MLP neurons of a small language model. Each row is named by its layer, matrix (up: input weights) and neuron, and shows model dimensions 128-191. Each number is 128 + 24 x the weight over its row's rms, rounded and kept within 0 to 255.
After each neuron's rows, "fires on" lists the tokens most often at its 100 highest values on Wikipedia text that the model never trained on. A number after a token or word is its count.

L9.up763 [127 119 114 157 159 115 145 120 160 126 116  92 134 139 126 143 117 146 146 133 143 132 113 128  91  78 143 160 134 168 129 107 122 113 110 109 100 106 173  87 130 147 137 111 126 171 153 147 114 127 128 100 150 134 116 144 103 159 181 126 141 139 139 124]
fires on: "ed" 31, "ated" 8, " held" 5, "ied" 4, " published" 4

L9.up563 [106 113 158 143  90 114 114 126  61 113 124 110 144 131 139  51 126 116 143 124 132 121 121 190 157 115 143 118 143 136 162  98 118 121 133 103 116 126 113 111 154 151 105 131 133 160 125 121 151 153 111 147 161 114 113 148  91 129 118 115 121 153 155 142]
fires on: " |" 24, " to" 20, " announced" 6, " the" 5, ":" 5, " from" 4

L9.up404 [160 115 119 162 132 129 166 135 178 114 130 129 148 127 120 169 126 125  98 177 143 141 112 143 102 132 115 116 152 130 135 126  99 156 143  67 130 108 149 157 127 130 111 104  86 124 149 120 147 114  51 124 138  89 121 128 130  86 124 111 136 139  86  90]
fires on: "|" 28, " |" 19, " (" 13, " the" 8, " a" 6, "-" 4

L9.up1037 [158 136 115 147 113 136 134 152  74 124 138 122 173 151 123  96 104 106 147 134 114 128 106 139 148  93  92  89 143 133 123 139 133 108 192 158 120 106 142 143 118 168 188 159 135 153  98 127  95 158  55 119 118 135 159  81 147 130 163 101 116 150 130 111]
fires on: " to" 70, "if" 5, "+" 4

L13.up716 [166 135 139  79 165 135 148 131 113  87 124 133 156 119 118 132 143  95 114 123 110  92  85 103 134 119 152 147 106 129 101 140 150 110 144  88 132 134 171 157 153 145 116 145 131 126 181 137 138 136 124 144 143 121 173 145 104 127 120 129 122 104 144 142]
fires on: " was" 45, " " 6, "–" 5, "History" 4

L2.up1002 [137 142 155 118 139 105 118 142 128 124 101 121 104 139 112 120 137  59 130 139 156  91 126 162 145  84  83 162 147 147 137  99 141 160 129 119 134 155 171 129 139 172 146 115  58 113 125 109 180 133 118  93 120 113 155 129  91 140  84 161 118 122 162  85]
fires on: " worked" 17, " President" 11, " col" 10, " ISBN" 9, "yes" 6, "iles" 5

L13.up732 [176 151 149 145 120 133  98 120 131 143 159 125 191 119 119 107 130 110  94 126 122 115 137  89 145 108 163 119 162  90 144  82  95 139 145 114 127 100 115 102  98 133 133 111 117 108 114  96 133 142 108 141 113  92 119 130 194 132 105 148 148 109 144 160]
fires on: " an" 34, "f" 5, " after" 5, " el" 5, "m" 4, " " 4

L9.up414 [147 173 118 100 154 146 115 159 151 140 122 114 133 126 112 141 105 139 123 144 159  99  95 140 168 115 117 145 139 136 132 152 132 115 131 159 129  74 140 147  63 143 123  80 175 121 127 131 160 138  90 121 175 115 107 134 159 113 118 107 154 113 190 133]
fires on: " he" 53, "," 7, " " 7

L13.up209 [134 128 133  96 141 149 114 102 108 127 115 121 149 124 109 120  97 127 149 147 115 150 127 115 129 134 143 120 139 140 155  74 149 136  97 124  56 112 150 140  72 156 151 139 178 105 132 141 127 127 101 130 139  95 119 163 135 124  98 131 128 125 148 117]
fires on: " and" 35, "," 27, " as" 6

L13.up538 [106 136 104 147 133 154 141 149 108 101 127 131 132 134 145 133  72 124 112 161  99 116 145 187  95 129 132  59 131 119 142 101 105 134 150 121  95  78 155 135 154 145 127 118 146 130 151 140 132 113 105 102 158 171  93 117 111 142 133 100 131 108 109 104]
fires on: " " 31, " |" 27, "1" 6, "\n" 5, "-" 5, "ack" 4

L13.up1026 [103  86 132 140 118 148 185 127 141 126 139 148 132 153  77 118 107 168 142 104 125 110 143  98 153 102 167 127 136 116 139 140 104 100 123 147 129  97 142 140 127 131 162 116 147 109 148 129 111 103  74  78 107 114 148 160 134 149 130 133 106 174 130 109]
fires on: ")\n" 17, "." 15, ".\n" 10, ")." 10, ":" 9

L9.up423 [189 126 157 113 113  94 152 131 159 101 134 118 160 141 120 123 106  57 140 106 144 109 170 113 129 132  82  85 116 133 156 153 105 112 126 111 120 106 166 112 130 139 159 141 122 132 131 131 134  98 146 140 137 134 113 136 180 121 134 108 178 157 104 127]
fires on: " " 33, " at" 20, " by" 6, "H" 6

L9.up1075 [127 158 126 119 142 153 165 119 138 131 130  95 125 144  90 145 110 120 133 154 133 114  96 121 165 112 150 142 118 149 124  99 102 131 117 127 157 107 129 134  85 136 181 101 119 123 150 121 129 100 102 100 156 115 104 137 138  93 127 122 139 176 145  88]
fires on: "." 22, "ed" 9, "red" 7, ":" 6, " a" 6, "ated" 5

L9.up1461 [137  92 118 189 152 147 123 160 129 119  80 129 138 130 118  95 113  72 178 129 111 104 144 154 118 153 160 134  96 149 161 106 175 131 123  66 130 117 124  57 120 108 135 136 172  87 145 114 127 153 115  76 200 126 139 102 144 170 135 165 176 112 184 168]
fires on: "j" 18, "g" 14, "z" 10, "19" 7, "v" 6, " d" 4

L9.up1219 [163 112 103 148 114 117 154 153  99 124 139 118 158 153 113 117 124 100 115 149 146  96 145 145 114  93 130 120 128 141 144 131 126  90 152 127 139 120 168 136  81 127 105  90 140 117 121 115 155 161  89  87 132 134 146  89 115 153 117 129 127  97 152 115]
fires on: " in" 47, " to" 6, " for" 5, "d" 4, " with" 4

L2.up1208 [129  91 119 107 141 114 121 116 171 127 135 177 155 140 110 113 108 116  89  94  96 133 106 104 117  89 116 147  96 120 110 147 132  74  70 103 105 109 143 110 162 129 155 157 141 127 174 106  75 110 138 112 133 166 113  67 115 145 116  96 142 178 126 116]
fires on: "_" 17, "one" 13, "ago" 9, " =" 7, " semi" 5, " protein" 5

L13.up275 [129 105 138 158 164 111 132 140 161 178 162 118 130 130  93 106 110 110  68  76 122 105  93  74 160  97 135 146 126  63 148 163 147 157 112  94 142 133 124  75 131 124 117 120 150 153 103 127 119 125 146 121 122 134 115 117 160 133 113 168 139 148 138 122]
fires on: " " 40, "," 32, " a" 5, " $" 4

L9.up1420 [175 105  96 149 117 156 170 156 113 125 118  93 130 159 129 133 115 108 110 162 130 122 123 133 125  91 120 142 157 127 134  93 103 146 101 115  84 116 156 154 145 149 150 134 166 152 132 123 117 148 116 145 162  70 141 120 115 147 147 140 117 125 111  87]
fires on: " to" 17, " a" 15, "ed" 7, "–" 5, " (" 5, "et" 4

L13.up450 [157 162 113 185 125 164 121 147  97  67 125 112 141  96 142 123 127 132  94 112 129 110 149  92 158 151 136  98 153 155 167 130 153 125 136  94 129 140  89 127 104 110 155 131 152 136 129  91 161 129 154 110 139  98 154 161 138 116 123 191 113 118 200 135]
fires on: "R" 16, " E" 12, " L" 9, " O" 8, "O" 6, "E" 6

L9.up808 [142 165 146 114 144 149 135 115  59 122 142 130 182 153 130 130  98 150 118 119 123 111 138 124 158 136 133 141 177 108 104  89 136 105  93 112 108 129 174 119 127 162 150 114 131 147 128 116 147 141 119 141 176 123 126 152 121 164 104 107 104 149 161 141]
fires on: "." 42, "," 14, ":" 8, " to" 5, ";" 4, " both" 4

L9.up1286 [147  93 153 144 138 108 165 156 141 141 109 142 107 128 142 162 114  92 122 132 121 124 167 123 109 111 135 134 157 136 101 133  91 127 161 163  98 106 121 148 165 152 164 106 124 135 124 114 138 171 144  84 121 156  74 121  68 101 130 124  85 156 167 123]
fires on: " the" 15, " in" 10, "k" 8, " h" 7, " Park" 7, " its" 5

L2.up533 [106 111 137 172 109 132 163 121 156  99 182  88 166 167 109 177 121 146 120 150 113 139 159 163 147 113 147 128 126 123 126 135 142 124 146 155 154  95 204 116 137 117 150  95 142  89 120  74 120 131 114 108 115 121 136 150 185 117 147  94 124 104 147  87]
fires on: "ient" 12, "ğ" 11, " imp" 10, " band" 7, " Acc" 6, " Guard" 5

L9.up326 [135 144 107 142 133 126 118 112 136 149 141 126 136 124 164 132 104 114 123 154 133 121 139  86 147 112 133  98 115 103 122 114 152  94  95 134 150 108 181 117 110 163 110 138 155 113 133 143 149  65 102 114 147 104 137 155 134 140  93 144 162  94 193 138]
fires on: "," 57, " and" 13, " or" 7, " " 6, " (" 5

L2.up552 [134  78 115 140 118 116 177 144  94 115 124 136  95 145 127 165 135 125 105 130 137 103 130 110 139 117 135 109  96 137 137 111 136 113 132 178 164 106 150 131 137 128 149 121 139 137 111 125  80 110 119 137 126  81 144  96 139 158 113 113 113  74 116 152]
fires on: " title" 12, " Squadron" 12, " action" 11, " done" 6, " capture" 5, " defeated" 5

L9.up46 [ 79  98 134 137 122 180  94 135  88  81 114 118 199 142 116  95 122 120 145 145 120 131 135 149 137  89 151 122 146 163 167 144 136 118 150 160 141 162 123 165 152 130 127 135 100 142 113 116 125 100  76 119 144 108 130 118 109 159 130 138 119 126 107 158]
fires on: " on" 21, " in" 19, " of" 17, " to" 8, " from" 6, " In" 4

L9.up1839 [158  96 113 160 119 133 157 136  97 156 141 105 144 142 101 156 143 117 105 179 147  72 143  97 149 117 110 124 106 122 157 147 115 149 115  95 111  83 202 102 139 147  88 109 143 135 151 137 109 141  79 137 157  86  79 112 147 132 110 136 141 160 105 122]
fires on: " " 42, "us" 6, "ak" 6, " |" 6, "8" 5, " (" 5

L9.up215 [111 134 131 116 159 140 131 123 147 148 151 144 110 143 138 113 117 127 168 125 117 129 149 148 132  93 130 165 133 109 121 143 105 122 106 149 120 140 129  93 106 156 126  96 125  72 135 103 135 138  84 128 124  65 117 113 148 182 135 111 128 136 137 111]
fires on: " " 39, "." 35, "–" 8, " the" 6

L13.up911 [118 108 137 159 119 138 134 131 139 151 157  98 119 150 153  77 133 103 121 114 135  88 127 138 115  98 132 131 122 134 118  95 143 118 137 103 150 148 163 120 124 135 131 133 128 105 157 103 142 158 123 102 142  85 129  99 162 160  77 138 169 169 165 161]
fires on: "19" 33, " " 22, "." 16, "or" 6

L13.up1298 [168 117 131  97 122  83 121 129 154 106 144  90 132 165 132  80 102  93  95  85 144 104 106 102  72 121 156 116 122 122  83 122  77 130 135 113 133 117 116  96 124 152 111 142 116 115 140 100 109 125 130 112 146 175 123 139 195 144 109 179 135 116 121 135]
fires on: " " 38, " life" 14

L9.up583 [ 78 122 146 115 154 172 108 148 127  89 124  88 115 117 125 129 136 126 129 137 130 134 141 154 163  82 124 122 111 169 169 131 165 126  95 142 163 117 190 135 119 153 142  98 115 117 135  88 128 133 112 127 135 139 114  73 156 112 125 139 183 105 148 137]
fires on: " of" 22, " (" 21, " at" 7, "-" 6, " in" 5, "58" 4

L13.up330 [ 87 141 137 139 118  99 105 165 138  95 106 116 167 121 124 144  93 116  93 149 129 174 123 120  85 131 150  91 122 126 126  74 145 127 146 164 113 100 160 160 128 116 139 132 143 122 110 133 130 133 143 147 139 155  91 129 146 168 112 126 121 140 116 141]
fires on: " " 32, "–" 23, "-" 5, "/" 4, " J" 4

L2.up227 [135 165 120 142 116 134 110 125 129 111 146  97 199 120 126 111 109 136 144  70 125 146 142 140 119 115 143 184 110 130 110  96  82 151 135 110 132  80 134 105 137  96 150 130 115  91 165 149 120 167 135 100 112 120 154  88 145 113 136 156 153 151 133 148]
fires on: " play" 18, "%" 12, " analysis" 11, "aven" 11, " Rome" 9

L9.up674 [122 128 123 140 166 129 144 117 113 134 144 103 144 150 130  84 138 143 163 171 136 136 142 124 146 108 150 129 156 155 134  97 130  92 131 131 130 112 136 130  95 183 182 152 151 112 127 111 148 100  82 134 131 132 125  94 119 143 111  93 160 127 115 105]
fires on: "-" 19, " the" 16, " to" 10, "." 6, "at" 6

L9.up1127 [147 106  65 141 116 105 193 143 140 105 133 109 128 148 119 116 132 126 109 140 131 119 109 148 131 174  95 110 135 150 134 151 104 117 140 109 131 128 170 168 110 125 135 119 128  75 124 117 133 117  66  99 179 172 143 128 129 104 107  82 178 117 171 155]
fires on: " |" 37, "\n" 9, ":" 8, "\n\n" 7, " for" 7, " a" 6

L2.up1854 [136 162 154 145 138 101  96 122 182 145 135 120 115 161 135 132 116 113 149 153 132 133  93 176 121  95 149 100 148 116 154 132 137  74 120 143  91 160 136 145 135 107 112 114 121 105 142 118 144 126 112  75 126 159 169 128 106 110  91 101 164 129 121 103]
fires on: " women" 19, " Series" 11, "/a" 11, ")===\n" 9, " Virginia" 6, "airs" 6

L9.up774 [121  65 116 131 139 151 120 133 115 109 121  83 138 128 107 148 146  85 136 164 106 122 154 131 108 121 141  88 156 110 166 126 132 137 177 133  71 116 171 136 116 136 158  98 151 119 144 142 126 124  60 104 132 129 148 121 106 126 114 142 145 115 181 122]
fires on: "," 40, "ing" 9, "19" 8, ")" 6

L13.up792 [123 124 103 111 130 108 104 130 126 113 133 130 159 146  84 118 115 110 123 122 164 118 101 134 139 143 156 117 114 109 117 113  96 115 159  81 139 130 155 135 141 117 139  89 109  98 116 107 119 115 146 150 142 122 157 128 124 130 151 142  99 100 116 128]
fires on: "." 48, " " 24, ":" 5, "/" 4, "–" 4

L13.up164 [154 121 154 110 150 167 166 121 133 129 147 115 167 110  97 108 104 119  82  94 129  60 106 119 102 130 115 120 136  90 141 147 120 142 134 163 106 110 158  74 143 142 127 107 142  95 147  93 105 127 111 133 122 118 100 125 198 105 108 141 121 117 152 124]
fires on: " " 85, "p" 8